Part of a small language model's weights.
Size: 16 layers, MLP 1024 SwiGLU, 38.7M parameters.
Architecture: rotary positions, untied embeddings, normalized queries and keys.
MLP neurons of a small language model. Each row is named by its layer, matrix (down: output weights) and neuron, and shows model dimensions 128-255. Each number is 128 + 24 x the weight over its row's rms, rounded and kept within 0 to 255. Numbers have three digits each. A neuron's up and down rows have the sign that makes its largest values positive.
A block is one neuron, or neurons of one layer that tend to fire together. Before each block is what it responds to, as a language model described it from the Wikipedia text at the highest values.

Responds to: Section or paragraph end
L9.down665:145118140142105102098094077087100119105154117124115126131115116157127125117144109123126138140144133094135119115140145138135127104139145140119130097198144155124108101168129147128161085104139121142147098148162110151072086135136120149130134097104146123129134139101147126135136099118147114148104135104153108100159166150127156140125151134094123112141088131173121254132135119099119105120114
L9.down774:097128120145123113136121112086097133133120139135135165152125120149122151137108106134137152137113138167115106157148122126096118150119099134167125102090153088143110084126140184080125100135095129143168123126112166146167159142104093080126134147130117112081129174112123159118177122126144120127102121107147139110112122145155101106127118128124114145114180097121140255117119096131146143090149
L9.down881:104135189144118085155113139149127080071118131116133157121111134178162162142143163142150116106148132126147096138140184104149154170129131131108099115144131113158131141153124142109082190136149116127149085104139103158127115122104171140121083137109192130155105136155108116105131191146167093117112076045115122120097150084146118138131112182104097135133121137095136229152140110107101150133149
L9.down914:114160156180144099153134120083148108139145150131146078145104144131146139109179150132130156083107149128134137132126108130164122119127153093152105120134108146127135122144158204127098135104135113098126143188123103145157135130139149170094135100093099121170125137140128143121138102117090108125146131119145131136104130074139143144148143119129075136132151095125151204171120088135128130135141

Responds to: Before place names
L6.down115:143163115133104183107111112115173162142121110138140118104120119136102141149129136101136149144144162123155136155129110148101103159118087154139095107134136152127130114146140124118112099096122131103150102133138138110118139177120114144158120116125155153110160128160153106158132134102115103133121105074160155122134113121123097128141144098135091141137122061158153255120121104137146092106090
L6.down449:117155141148146097118164119111146127137151110117102079061096112135113139127133136129151113113153078179160149149083130134097126099113114150146122154128156108105124124135116163118100110103116084173131107155106144143065176113140140115137108110162120084114139125157207150139147139083116125100091106123171148156184114122132153148127124130117127157115120076102169159099101146132130134147127

Responds to: Rank-phrase opener after "one of"
L10.down38:140127134183155083097180134100100116127128166133138088127109142100129122149098141129139109112101124093131103132120113110117103112142120153121157096111150140147183145092126134122103147114111114168098146170123123138149150142102099116151114158147141104129115149152133101154141153099149165126143156079131105198132149156122169101112132116138164158098126136100101139119113137138138162120114
L10.down167:109156123091088116121167166102116133112118114137133067110163122173138137130100120163124136116088123142143118126136116144128137142137105139154131108134102127115125115118107183161118107133066146122148151134150076145140118097112114120089144138144128112099099118116129110162107122091120128146121160120121140124169165171100134113125181120114173154116106122127198123110103120154132115082166
L10.down175:126130080132120141113138152111157147138148101115111081118156164094120139143101123142127147142127097144094124122146111106148149124114083130134110132105117171121074132123107090104191127180132120138164107130132124145066146144140142163111129115103116124149096096187186146130152087117070093152133112103119073131128150182109087093125142116135138142030132133117148149140074101109168109121139
L10.down396:097119137112126113144120126148158117115146163117099189150102140135133139109138156121093092097134106130129141143160109066108103176155073101083150101099119101145103133150150120085111135127111112125083110124128171134131148086110106130137087110158146081106153137160123133109147173141165116139164118143109137139126172145105124113127106165137146144108117128150174066086096141179130142130130
L10.down417:138139107113161088163130126138133101146136137159138079090127100105129100095142124160082135118141113204097097130140135154106133125122122135118150132129123150131136173123085169074140113140071147130135095085113130114151120142109117132126134101143140135126137151156121140105134152140080144052127110176133096129098151125096126137149154146144100100102148110101158118147137144145103163144127
L10.down421:098122134154126141089154167136157097136132141148134103130097146153124134157157159149145127091171135107091082099128105136145099115164165095141144103129112141116122108132150101166136131105099092138114116088145144101147101158130159120145125129155134099115115174139125092152138110132168114148141148136149118149158141156165147152107158130139154129169090126135159100107146134174139121162144
L10.down676:127128092138107173083132125114142090152122118087132143067126165118133101129149127153152172099143139115150101144094136143106106144089122122141117168151125155156124130147135097109130116120126140090072164098122199101091096158103126149148137135129125131137138126165128080149080149127127157128136085084106105123117119102094124116082112110113108152115118150134101121100111148173156115116135
L10.down727:150113135178148101095112136086151129121107132115148143140142126155161105118157143136152132096198139120126167112162128128130104153084100127151133082153148187122090160116165118165103089120114083122111150170111135124102098126089078098119108150194121104120130124151147138162125110130150117138146153130122127105111142141130103113122127139123147131113134130069165146086112117160131147121117

Responds to: Separator before numeric value
L10.down214:123153111144118148169166151107179168134098077059085135127158138114143162106137134108167166134157129153123149159094098153119121176155129119144108133157096112130149113155132133095113119106133096132106138134143134145121100161154149130151128123126127078143125130071116154124135137135151144150098102109102111119125094128122082086110105143130137133094133107158180154137131164119114107095119
L10.down235:118135142107104105108111179153142128137079134130127137132111153115127106137116148141122097154110131128126107096129149144121128161125111120124152152160161120133156162169155144169103161121159126142110127128098166152132071115153118119149134126125119169102149147088121157104112120119132104110156130132115123139158079092160129102103108113112101134090091117132111119143089134141128154120156
L10.down259:136128108140129145133152075122105066125138151129120124122148132103140113146103186147113122145106169120170138122126182084153139144137149135082138138174143099097148107099131102136159084125076114116145158104093119166150169137138127142092109098143125096118141085149152137114136117170147092129097064132153106127131138118112082130125084137127121110137158155100084087119135135108117118133195
L10.down353:125151097132087122104108113102134098132152128130141155144151133142106105114114158109118155115097134050117118116110105147139140149159182113133116151153111118106125130151159107149116155081117094139111065182113175164124138100127102075103118158120163121140117158161068123114141143156137109163096169076113159145161110163128121142114096138139116123160112139125113101079121125114124148176178
L10.down426:100138137130121077174183142112124153116141095127115104111111116092118139170126161155107145150154110104124119127136154114141091155132108125172147123121105126125092139118134110118131136139151082108158136119099106119104167132096122117108159148158136154143141140138114150128130125106133072141183133200132139109117100138115177121156116118110126135145141135101140072137103098113149119171161
L10.down491:143107098121115126126155193085109147165100143119129111108123153137128070096126130127130165122155107139094117119137140094152060121112139119139107123142127098133149146132125096129166141154165139138067123131136148123128141136118110098152145155108138134099116114143126145108149164147115145160151128117145109092117115124135126107165111116083113134105110141134109163078112108160093139169138
L10.down508:102159126150144127119114111050105142168115144143137131132111137130172116133114147079117118132145151121113154090147127100138121157142161094088131119128109120154169105130150163166078174152145131153128149127093101112113116137111094127139119143111112155080172105109137139093143101140125122165166108133178165114124117106154148150117145092083157116124135147090124106150120110119138166124156
L10.down638:128123134118102097129162108133131125150094179081090164151122158115128095110142149095112154106114134125072166125109108102132147130078098129123134144107068173113153137108106156114147106097144123127092133138156124104073107160142116157045102146122151167142128098106083131101156158135110131129122096141090130157124145120133103153106136113124118117094079117111117149152117154146132103151129

Responds to: Words preceding "as"
L9.down141:126130162096114101176054101108146130157089105171139104150082174116118148114134123158119163155123110123094134117127132115141103118155102112112114096128097070140099094132100139109150096107079124153122146158176148119130121149157114124135137148119158125158139156121153103122151172170117138123095092101094133177097091143114134123142110117142123138110080153135124138114125112120153116117163
L9.down656:119167159091078102195145149135132146146134129111132130142152157121139119105109180177157090160099098096153142129135135121141156133116101127157115146127175113130143120158116133136105117148124099161147128161085156123153103102140126100155102107120104102118118112141128150132121091124127146120083137070148110125124129097132102113129116155161132144126109161126120199156138158159083109149121
L9.down804:121120131123132125155146116132155140115172094129150130134164079145152121126137128133118132163098111121120117092112147070144110117118138142120139152115128101105115117169111178167100158137139117172122144102148148141131100121145111132123063115109136109115143102184140096142143133142113116129127168149122105168193142127122118116140085126165154079159124119129154094131090144097142105124137
L9.down832:149144163142142147154106099153126134132120143134109147126150121134106157135103147125147116157141091148159124168132153154150158117141139131158117168153135150150158099103093080145151131129092107169122091118133115101140101143120140144120158132132158183137119114116153106156161125114124127077141095123154138126128159131091134176160105099152137153140139095132129176140082077133121113138122

Responds to: Possessive apostrophe
L6.down654:102152113122150143109101112146125130116137119126124101142183149115096157121125182157161127149103145148171139086087121152123088146152150134104155108110128084121148150161088140100076133124120144143130146098112134138112144070122090149130147154105119156141103176121139111145099122104088125124120141130126092072116102147178113077121180114144129118140117085144112137115125107162123106149129
L6.down949:100114116148133176141157162134148126105126132123130143170104086103103137156178101153114126138106142117125110132111132097087133150118130114121169087060146104129134132136133068119130135141117139121108129109164114139161130141135149102145108115179115161161137154095111139134163073108114131120163129105131109128143080143139149114095141126152103124156124108098127094128101093147167162125108

Responds to: Section-heading closers
L6.down742:108144100154128128137127110122142126110098161094127122127114105125083147128174120159114074126134084131155147088127127134152116098186172134111152106088142111136099129136118173124099153124128120134165164129178150146147149082119062142104117142137122151131123163175130136144115139078140136155158158062142131164160128141115152116106117115136116136124127107142128255114135175143107164113123
L6.down974:180161132142123099154116117107103109160162155109128111124131105126099133141155101133088144126129120136070119163135124132118143119151092152157148138144175165131159110130145192128131139143099143132127165149122083099143118125099140118133147135132129131152146130128139120114198073138147106127155087097124098102097165126096138095104112143137132100160125136161129255131136150135156079124108

Responds to: Spatial/directional prepositions
L6.down252:100109106138097129123139137152129117115129139134169101107154130142129114133104168120157168118103135116144121126150121140113110162123093095114149139141139156093117141129141101085123116146122129122114084139127113082115158063121171130101137131162113150132124085152179135091165115170129136110130131124155119116116119111115136107208166105120135114147138082125133167169133164129143119110117
L6.down530:109111116096124073132106118149157107135081106151078141139120133116178113133106114115117131128163167090068116137124092156100137113137093137094126166146088133147136120118107127142153103150128117136141103151124093107109107092121154102089099080135108127107120133085129112128155190097123138134118117124153101160100116130129107137125160124075113112158136164161106149145171128140131122127100

Responds to: Predicate noun-phrase onset
L9.down210:130136107123089134139170091170150113095135141185132135107129082104160109087168111143152124139137127144126118119154095119101117130139158137128104122104095164147161153178150144137153131165165124100163159134130150123138126094136146132111136147150142107133114165082131082149156148133125117116077098100164143126134146138122091154160139113119114151148140148142141137112122107105157147150092
L9.down334:119108148162127086143130154128105185103074135102154139138183138123131148112114113131129093154136132138097097111107140160168114142138138144101106159131125134141102163113115191176159107123160111135104083104146164158138117092061131102107136108130133136111161103105147131138159131139110091125152138097162149148145128164147111148139117128131105105137110125116125147143094148069120107122101
L9.down549:107103103165150119131123144169170147193109135118126137137153118121148105126146147128150121142133144125151130160127115152097149149124078110127089112130101149148148123157153215137103151148152130054165093106090121146153138124184158123130141110132107124121149127167154108095139122115121165143127143107109132157145132124141083135148117088129148120136096117149141051142140085160145095108143
L9.down834:117129109131113122124108132112161119129148089113139141118124111142126095161156109143123138141138113096096119132118127134106157109095117171168071096120144123155113128128133157144161155134123117142120134113156116140124141122105131129103102171146120108141199120149125120105165121133122123111119118140083180143126119108179125120124129105141087112138114099113106042121134114147152140144164

Responds to: Place-name continuation point
L9.down356:139124113110142128108114133156112103121123163097105117115106173157150154102132150098183118144177127140143087082155135156107134109078074120126131148156113098088155136123129087121094129137113090120151102132175149112083078124151109143110189154154113108146086163144164123103153123153152129113128096107124182156136171100123111143175136132131122138084124151122143200161151086121134116103133
L9.down538:114147091110121107122126143119075155139150165131125150128127091176117140138154168133130151127145102137141109136147100130121149126118142149145123138142140122107162130153101156100161126100110161112129112105146133097085152121125136182134119107112100122136144152174126174120170124106140132140126130113123091124166143161101155150135180128129126103081098145171122167088111110150104135142100
L9.down753:133142056169147164112117110162150098112122123109119134127104152097130131181152155140141134110150116120135126135148124149137092161162103114140150118120140129122144134161154120106139135112130105130122173122124150151125113147091088103147166125176139153131112117154161138090135107125111127150117100090106151128150148108129175121135116110155131096123083147109130185141136136120148141180125
L9.down925:132109103128175124106115119100129139134142112128090138112098093117152125109123140102117126127135125141144116166151111132094167123099133086142106157084132105143104117162146127093115122122156139105152147159161107145187138114110170115123161133129173116123112145105137092072140124122111168161084118118133139095123098114105140111106163131157090117123159110119145145111127107163128169110104

Responds to: Block-ending punctuation
L10.down287:159151148117090096117134099184159149094124167143149149125161140139110171133105158134132095132136128107093119169123160131124135152119093142110130123165117136137117179133181121100144149113154147163150112147118152169123136161077159122141072110124118108114122134116104122146128119130110124142091140108089194125134115123142131118148123160097126169169153125103149201132121167156136114143182
L10.down354:128129135107108159126128109111136114166124147125100148131113088081115147113125109123083102113153112133127123158086142112119132153157129122156172125140110102116142088144136192125084134162150122094151128122139108125115120126148159121068113135127134132125071146091155109168111120124122117103087134114166118111130136120166091129125131100147185109134150128140099255136121098133108160127117
L10.down361:092144122162087134083153129123146132097126123150128139125149150116111135147139120098133071124119132143116189147144135125118129133172163106160050122111143135130155155118096196123149165108127111153123123136104136152163105112124088122116141121127127113128133130163109135146110142122113172138124097129109150127107120145102126142104087172135162138100145102112074249130130132138129154101155
L10.down601:127122105144155095100077175137117191137123115117118154166138111150134140105130112138125122147138127102147135145146128110148143084166153115132115104123118128140138130117124158122155141134126105111164102117085115134138116112133135107099100161142132141126188134142122118125090132117151106121111136113133151105109160153146100132121101097142166097144145104110183255158114102104149123115155
L10.down624:118091125113141143129141097158150154149114153184150155109146124140137146117153141123182106149115126120129109122160099123122128122133142117127120161106119123113139137120137187106122142133123111128137165147134136143113151127097158137103144108186110109129154125084117152117097150158142155102131101115103133134159165091113160104088119137106093128128101093115143255139133159112105117157099
L10.down819:131159127137131104142101119124146132101115142123180108134101172151151128105143111150138125109126130098137140171160146144095110128115113120134118106161148141095137121123112255149108150108123144147167162149117127140124123115138130139164103153096132135128120142087116190156113155138108117128125087159111121130121096163105178123123150125128130150176106113103121066110128116094185139115139
L10.down948:166153174095108150140139153136104107128112119087128153122106163134180126140122145187118112103120106108152141135156130108093110142113125145142136154138113124146150072139144183127131135121144117105100124107120109106130165109128115111119117144137193149125157139158127114185145124153179143146132134127057100146164117141146093158104133108144114153114123130120092233147114121106127147149121
L10.down975:118130084148099134147116112132111106114122138098158122136136093139150148087126140129140147124127137137117133089102115155120098098115144130146102125147164117184142106118132162124153140155108114123133138101120149099143147117118114128096109129105104128096120150137163122098091067130112098120124156128121122106105105118112146103168111123110085121109107139143097255127134153141122170103124

Responds to: Possessive apostrophe
L10.down131:104139127105126101167130137112154136173078132117136094116176144132128131089138073149127142161125140122127082145147140158087120119112122123131140122129166063125176148150169142096124143128117157113124087130088139132127098131114069133054117124098149136094140125140120139135132097112128132130162085111151102116135144117116115158123137110165095140138144149123093096092139108109155161098139
L10.down380:122108163126145113144139115057134104178107113119149138096097093086110140185142127099119150123140127159168109120132124127129150112093123115124146172133148118176131103147151103123127143112114120090121145082141099114144139148108106130124161122133116134158157109104093096102110097128157105124161114106110149114098093130103128118153158137125130161090116124111128101112163118136102102120106
L10.down388:113109128120146166149125093095125147127155113132092137108123139088139159169138150147142077122138137132114132129158150117138134125114114154117099105142090129133137140143179035176151107164137124131122121131102152112153118100095111167096153110118118162139154171088159152152107105137164102136138140098113103129139134090137126120137107117151147108116143145120099210084087106090090169129114
L10.down500:125127084083126132124147108143124138112128089125154151131062090155115127125153176130154153166103159139138140114121173134100144115099149136113137128125138120076102150124151106136134161119129162079100156135116134142123139148177130136087122147127125105122112126127180131120123147105119116154111113119113162168119110120093148162107101152137113122108086151128092221116098104132123116116132
L10.down811:128126143125118080120128161141105149103125126127118129154149122143126137164095113128166174138165127133125131117118172131111179134123144095108086142131135129111119113109153193208149103137144126119115123120124151135152076153119101125140109124092126118133129175160140166137127144097129140173122155108122115154131165147102112163112141112128139103150122120154164097095155119162131137103128
L10.down814:143117163111128090140130100122125117074109088118126092153136138151151121185135116099111109144114105120154114077071155117134109170107136140147141144127139097099114088163123077128096137165105120132149131115098085137142126138097132116107125129111135108144134111130105066088103145101136118140131146116127058170108099131132123127126106136127143093131100150110126162154164151148127108129112
L10.down924:115105153118128139129154143131110108082077118107125129136134150139162152096082126142168138146150155168164127147096114166111127157128133140155143129088171150107126094164146090144113149094135160128084119139111111106125165137140151147126103157144100130136155119147124119165130081168142152110101118105157102109088107187121153106160131173152145143127105146154145179109166124154127133146143
L10.down927:164149116154157088105129110126121136162076127146138082132175126135122154140097107121117177115111143161136151139141151131124123122094174136134121150119148118106128103100162161143154158156157113150178138121102144148090143122101116146128123085131140164106094113151142157108124115173157125109085113118151093123091167130143116109085117099124158143118171133124169090060115165133142114132169

Responds to: Prepositions linking to objects
L10.down107:091116149122092115079076145114165100147068121079093161141122107136133127154120109135120139116107111124114116177099128147096152134143122113150095126136149117158105135089170157126100150166129119168146125101128124123145117121096110158116123127144130124140104078168100122112146096158159104177176098138098157138176158121134131101115106104137193143113129100139101214146155117142126119153144
L10.down278:132154131138101157121119132139060133145084132123117158138135098083122144118107080118094103147112126135136141103112144085131137132106157113154157152116133135130130117106123098105164124132132130124165152132167100131184116146151130139165113100144131084151131115133124129097111094128091125130124134100132126133132127093118124183146122138122113145150134098143119158152151098120109163102138
L10.down310:142146115125099171142097127156120147173119084145122141122134098101150102180131121099141136092090150136143109138113107106112157093120151094131112120097144106127184126146119129189120158118133164095146113134134130098128123084089092144116100144162114107110127095108163126121140074115127088141111111140136152112156065123132124162150165150145127102139165122117136093100134115137124131126111
L10.down479:127132106156128158098139150131137095110138157116140101069149096110150126133108131136120174145135119103081081139123114128133073121129131086155163143113127119110116112117134200129114089069149124101104094101131111124125125119082139101165143153149132111100111166154133110159136135100148149108135102143151120128123080115122132125124172103140152129110111120161119096112084193154113115089106
L10.down634:103115140113090163150098113170131121114141178136122143161108097155126115103161184119113166152120151089114101152093141129163137143141082134149107135107144154128119115118114138149159119102117145100103100142194141122117071090138157119111122099154130120119093113163147149157149105163108143125152163097120121116081137123121121152124152187141125156152105127091136109152079121109145145139179
L10.down823:121142127141142150121173188144114124108130111077163158110130131107140110101085142170148119132127118113116129140141148129117126153161108137143152125090142092178158127119141161155160129145124133101084131105095175101195104155140202135114126095142109106126160115157129136125171135113114132129165125129139113099132193090130132121099105101139090139097123095112107192147143135150150123126140
L10.down875:113138099135147130133183161168141128126174141120147152143152169118130155086111141130101157127111112161114094112125105119121188144123145117126144130130120125119097134089134184124139179118114112115114099105125079138170133111125121137127144140090139135120109182101105125099133105095144119120110161178120129133090160109137130131146072158086129183148132162117137063119150138114149113144136
L10.down990:136135140129099113148106124115085137140136141149135111123145114164145150147111145124134142105152127144118140121134132097122132121126136125114131072160117106154120109086167152138113144129125119094155052093150123125110084100156122090176144123130153143121139147155141088170112120126151134068132114076110138128108140133175122128123103156117106121129108146105144235073117115105123131151116

Responds to: Place-name lead-in prepositions
L6.down825:166137159132132131136141128143118145141099118146106136087082105124154121138133127130178147146129107176114143116135074161160141071124104090114117139156129133126124148162145050078132118141100131119106096141110156122132110149138160144138153111110163132102138133140199136086134092112125102143114137149150156135127088134121096147127143097092106111135108135106125219161124154130130131139087
L6.down986:096112117132137161087143108126153071136118160117109122113150156088136146143124151138157158114103196150157137147158123144098065097072116121157145113149179152124109141133157091123128120160089150172132134147126129118133096110105141125133146136150150146144130139092134153133144134152098119120137123128135140143139107146105133143124116106123104110156130180132085180100103149126143142080120

Responds to: Apostrophe in contractions/possessives
L9.down67:110139169135116152118122131152082132145082118120070125148123138119068130128088160141127132108087150134130134115122123101106124101120173166116162144125151096138228131145110117124140111124133102123113145115130127126135133171144098083150122151171106129136143125112132118138149117120119109137124113106156097167156145118128163095112107137164115151117114134132107176160175129112148119141094
L9.down403:143179131101124129144144114181121109128146100107137141090144134135134105104137130113146154133098139098131122120141113158177132115111131107131093110079155142148104136142125091128083178115152143116110149109133111142124100105086103112092083148148105131159123131125117178153114101183163087132102137107134100093095131101163127137127172140161120068190139141152140062092146120102165132120129
L9.down508:180144164150125130092121123140141182075128077160089117147112122093110151130104111107120167161142067138097124132125174161143153159142106127124095105115124119109161118131107093158146138159126102119120146133098065114131179139117132166109119157178107126144159157138128132141144109117133166100126102106121131105129141135151115101152154155110103122095109173148119107157138111133154130173102
L9.down725:089147112151147147134129128141124137116116129054149139077137130143165129096114144131144146178153105114135118137106128112093098142121126125153113076136152136139161116129134183092114132087106103136105147151150130122123117084141085143108173122127136147122110116130175110112130150120143151149117118136142138153129118089145174122148134075125161160115103122119126109100142146111143130105142

Responds to: Inside fixed compound expressions
L9.down5:148110091090103101143108143129126148148138115125153132091138111118162109106120156083096125159111123126114125089146137123156132137136113151137128096130113128146083104170152084108132098117143126183123137134124111167095148131071172134106142108173153161139120113128134127134099120096140163101125109113136128113085134138068167115139130133148119164065124145132142109084092137157097134101147
L9.down407:098173149136120156127158122124141088117126125156131114120126167142090143100119150115124148141113109118156111102100178113141128164085156094055125098191134163130119122131122084131131131102174160135134081135133116140084108146128132122122084155124151132128091120096107154141131182127121142122109135138149107115145138154160165164154105139143137080134086097113143179104104112093126192128087
L9.down642:156135137116165154169099123130092116111126186139138102138085143135124129160141174138128119114137135099118134125132117092168131135141150157117118168107151110130148129144126105132130154143117124132156092165123107098103135100110121160151130144132117115130124165084105122114098184116087146114123179128153124151155137155168137126131123116137131155123120139160146113128117171121123185126122
L9.down880:129136150119113147103114115152144103166094088126136147131129118144136109130144146153123107147098133112135133105111095172118146139128154132112129114116144120095137107130146091153130155128149097119113116150101144141099112137095079113105125137083100126116101157101092138105136147154143132121145152151081143123129144124122127067102126081128144107124132143197144020087098126111139162141131

Responds to: Place name anticipation
L10.down105:156098134153166140105143128151109130111116121099150123106115110106121101122127129080105146180125125133125067109134122155145120133104073147124159152133130188168090115116130092145087137127107126175124135144159163133146121142115138092121102138101142163151140090146144115142131144162105081135140157127178120124134096128114108092132134172148141123167122112110143163142132127122120147120106
L10.down141:121137111121113109147123111173132111121110104128147140110089136142145073120111106117126140115164160102161126102157131132129145133129132107127124153139171157081109124131124070102129138140123145137119123153103149148151103152188145124187128187159082089126155104115122177105161090139099135140140133139114115127094147162082162103143121172089119117098127094116132216149146143106087093166137
L10.down217:152144119126081143083117133094124143124142099158134116134127141126158097126119115147094108146127092158118126120136134166144094152126105089155126152157135136136120149119123139132079124128088125115107090115134085107160125131111137168125139139132157141156124095096095163140133131126114104168140142105132113148134109111082110112132108081117165125138148137155118200161124148132105112098138
L10.down303:117136136160117143095152127129145108152139140127100121131112131159109164163148148095141134138105181101082114114133172105125117121117070164143127111133113111141150110172162089147123154179056144121160129083137154133127115134177132148131121102158112148139119139125135130141132170147128103124142135144107136171104148118110117129170097133153098083086134155129137130130107136139091131160140
L10.down435:165098147143139138147121128178162176101190153093133116135140158156128106167124143113145131151162163144128110148111139122162160116082071140099103122099146128148119126119130091139132119149128125137138175108133174095160165129131123133096113129158135119122107151114110148150136160121155144105121123073136126093100123144127105117118107160139105148110179125118116099126078133123157132099121
L10.down799:148089101135125156132100092088081146127100123104111111127147130185132127157108167109138147155152161111105108110168130108145138074160092139149153097157127128144158148136139092156121141178096120107132152140139136121164100121151139102101116134157153115079141137129126111118150188125124118165107159116125130133101123154114117139144139117174127178153148151164125097153120140179107132140147
L10.down813:150117153080152108130100161073096155101136159166098163109105110106131142125152119131153137183125153096108123147092075117138133136110164154107115091139074153111135135146105227098137099114124163136162127118130158135127161148114146138152116137097135162147122140125185098077145093099175137178108110129165130195156146130155118140109132126197140159136112137108110100118117122150130141135166
L10.down988:114099111121075121150128112116145142133120173175148116151104141114137112138086150147163125158109127104083124145114114184136117117151091147113117164157161131115144149127167122156112120120153134138129142139082100165125128118118157132144137143146125116137154132110138136119176105127110188096068141086121125103124139133120141116147138153053119135075145151127144239091143146104130152149114

Responds to: Uniqueness/ordinal determiners
L6.down685:133122133112153112173126152104125124144134122155141109151134121117175153131155078133147144108135078156121129131112139075147136128139161156141103096194170098129131115145115115105158170150149144124137146114146087100156101118132083152125156150112101136151166158075125123141127197083138146106070100137137136081133123176140145143104174147138116118175110142135139157142110134158114134121170
L6.down840:116108132119108118140155122125143146149084112100109146125117123100119150125129104088137174154153113117105173133099164130132150110116121146129121075112153118107123127089143166126166114103124119130152147115106144108144129126118102092133087094139136148165099181100139129120146118146107119136137088117094128121116145087133079116140093112105129162123137097151135053113056158095112083140148

Responds to: Location/venue prepositions
L10.down150:117142119150104147100121119127132132129097119119110135121132131086119088158102125095158119134134112125120081112160141182137153093150102152132138155106123124168129139126083054115135131171157169151120110187112127105122140108121148129059145173139098140127133099140139115139136112110132146102111138093117156112119144124122161107151131158119155115136117122126104170118130127125123134158108
L10.down171:146151150109073128116124124112164062202099128160116148186092153105126110184136129154095105139091140133141148097148121130169151092130119141092093129177136117143126162103160116147084134131101138127109127140127106148139137116094105163143103150130090107175131145131145144099127116112106137118130126148089155104133130158142112150126124150132114106128103145129116120106109117137111131125104
L10.down215:127144100146100158150073118135105135133119089167155097127153093123141128093145077098118113134089145134129090109126100154130070131110146085142088160184106137117120147153118133132163127115130107131102145142117084107118116105118117141123099105103147105145126184144093144166122121138144115182087133117114156152111145157146120111173125132145143117107152163102187086138085154137122135157117
L10.down288:085140164144131181130140131178059122108134132083143118138125193143123099112112142116125107145145122162157139143148107154112105108131169119152105150133111070113150128165135124153116136069118102141133115102118111102159122094109185141097139125159099106134145186140122111117149096175132085171119173141141129122120133131138127149149075133117108097117146128172126106115118103155122136145201
L10.down654:144112136129173105106106147158109116148131091146153137101130144137179119173108094100107135124161104116123158111123128086115155093118115131103142132087145126102113173146141114089144136151086121169129112138173106148123110146141140105162120147170118142116126108112113168080162094136127093150095130115073140117132148153119130145132166134096135143152142141149114170153134112129110110198139
L10.down699:130130125105073120111089114147161132115119088137146080137121170116132122141141119103181147113107116154131097134139130100153098109152163124118106120142107075092128122149103135134150207123135118108119128154192135105127143083112127162107176162132117112117129093097106140145117132140141153112074156118167134116123105103146106105131135127118105141097098113181129209122179135105126094151162
L10.down803:127080093126107157124147148125097124096119144181114121103126123158088151223139139121159111128097109127120091150137106130097119133112126152163096128155101131112174130087151131116135134135136109098136144129164138154106088163149137181109120111112115126153121114112081084111149131146133103120142117141146157112106101129105112140159088105139121128124116161110151166154184102121125119136111
L10.down857:118126124116139131099117164151150138159111115119147161104142128102130137131081136119142141121136122098150163140128124154089128158098098144115172113085117102140113124146099182113143142086125098092090072155132159134145115118108057108102132146145132128137140152098113113105074109158126114121148145145168133158108135104115151174094117131120136143135130137167134128105124129123129088131144

Responds to: Formulaic middle tokens
L6.down267:142136092083141157103156075127126081128139132156109124114081144125151109147126096160156141081141133089142122116114149102125121126102123117154142140130123164124128089099203105149129109082147152104122134138105142134190149150148153121145134140135119099141138112150129090128124069121154141123111103114110128146130216109146096145108158166104174161131130140094116082118114168132109103089122
L6.down389:067149176181152126083173131088113122133105133096111131108175129144130103156146155148134131134173124148098100104101148124178145141109100136110110118112095150123119113141141067121102140109135129117114133159104128117112102160133162141178133123110178165130129094133138120107107093105131148145120140151103126102101145129098161170123130137125160114079148110144125102106138125163143119150129

Responds to: Preposition "at" before slot
L9.down61:111063135144101110158103140126102095091115139153135129153120115138154088123137133192113084095132095121137131124163152134120151134096143111151169110157131114108113172148097180131150142146096094183150132115108128119128127156119136108119122149113103058117128175122103135172113072139088069158125117157116109146075103150116112141134070126137104142135110168137132184120135067090106099125141
L9.down234:125101097126090130121145148140108096107135088127173130177127151137137094151151126109132174180142163128096103117148134108099067103138145134102122158141107162115097165137163126149165156139097137114102109111102095139146101125103117118132139141111148162125124104110079128128151094122126134153163128118142136156128111137107158154151129128159148123119140112135136109144141093141106129111140
L9.down646:111116136141121146131117156117095118118129176164123150156095149149149133149125138154159172126104153156095124110129175161129127083125103130137140131148119119135124121090105126106107146108135136153127150153121140172136129107122087168149115111101111140090132092168107113091126122170146109127100120138101123156149129139147129156133129140100109120142106099152100152124122145117108162127159
L9.down985:115109134103065112137170118142129132123134109117115114135131097139107080154157166154130149134124082112089124160146125129114127116110196146140106080094135110142083118142158110123168102103190106125127139159144122104159117086124134154118148094090118115123104113122107114121117149116119118125126155137166160141141123128145120151140166133109111114138150137107159152080118135127117148113142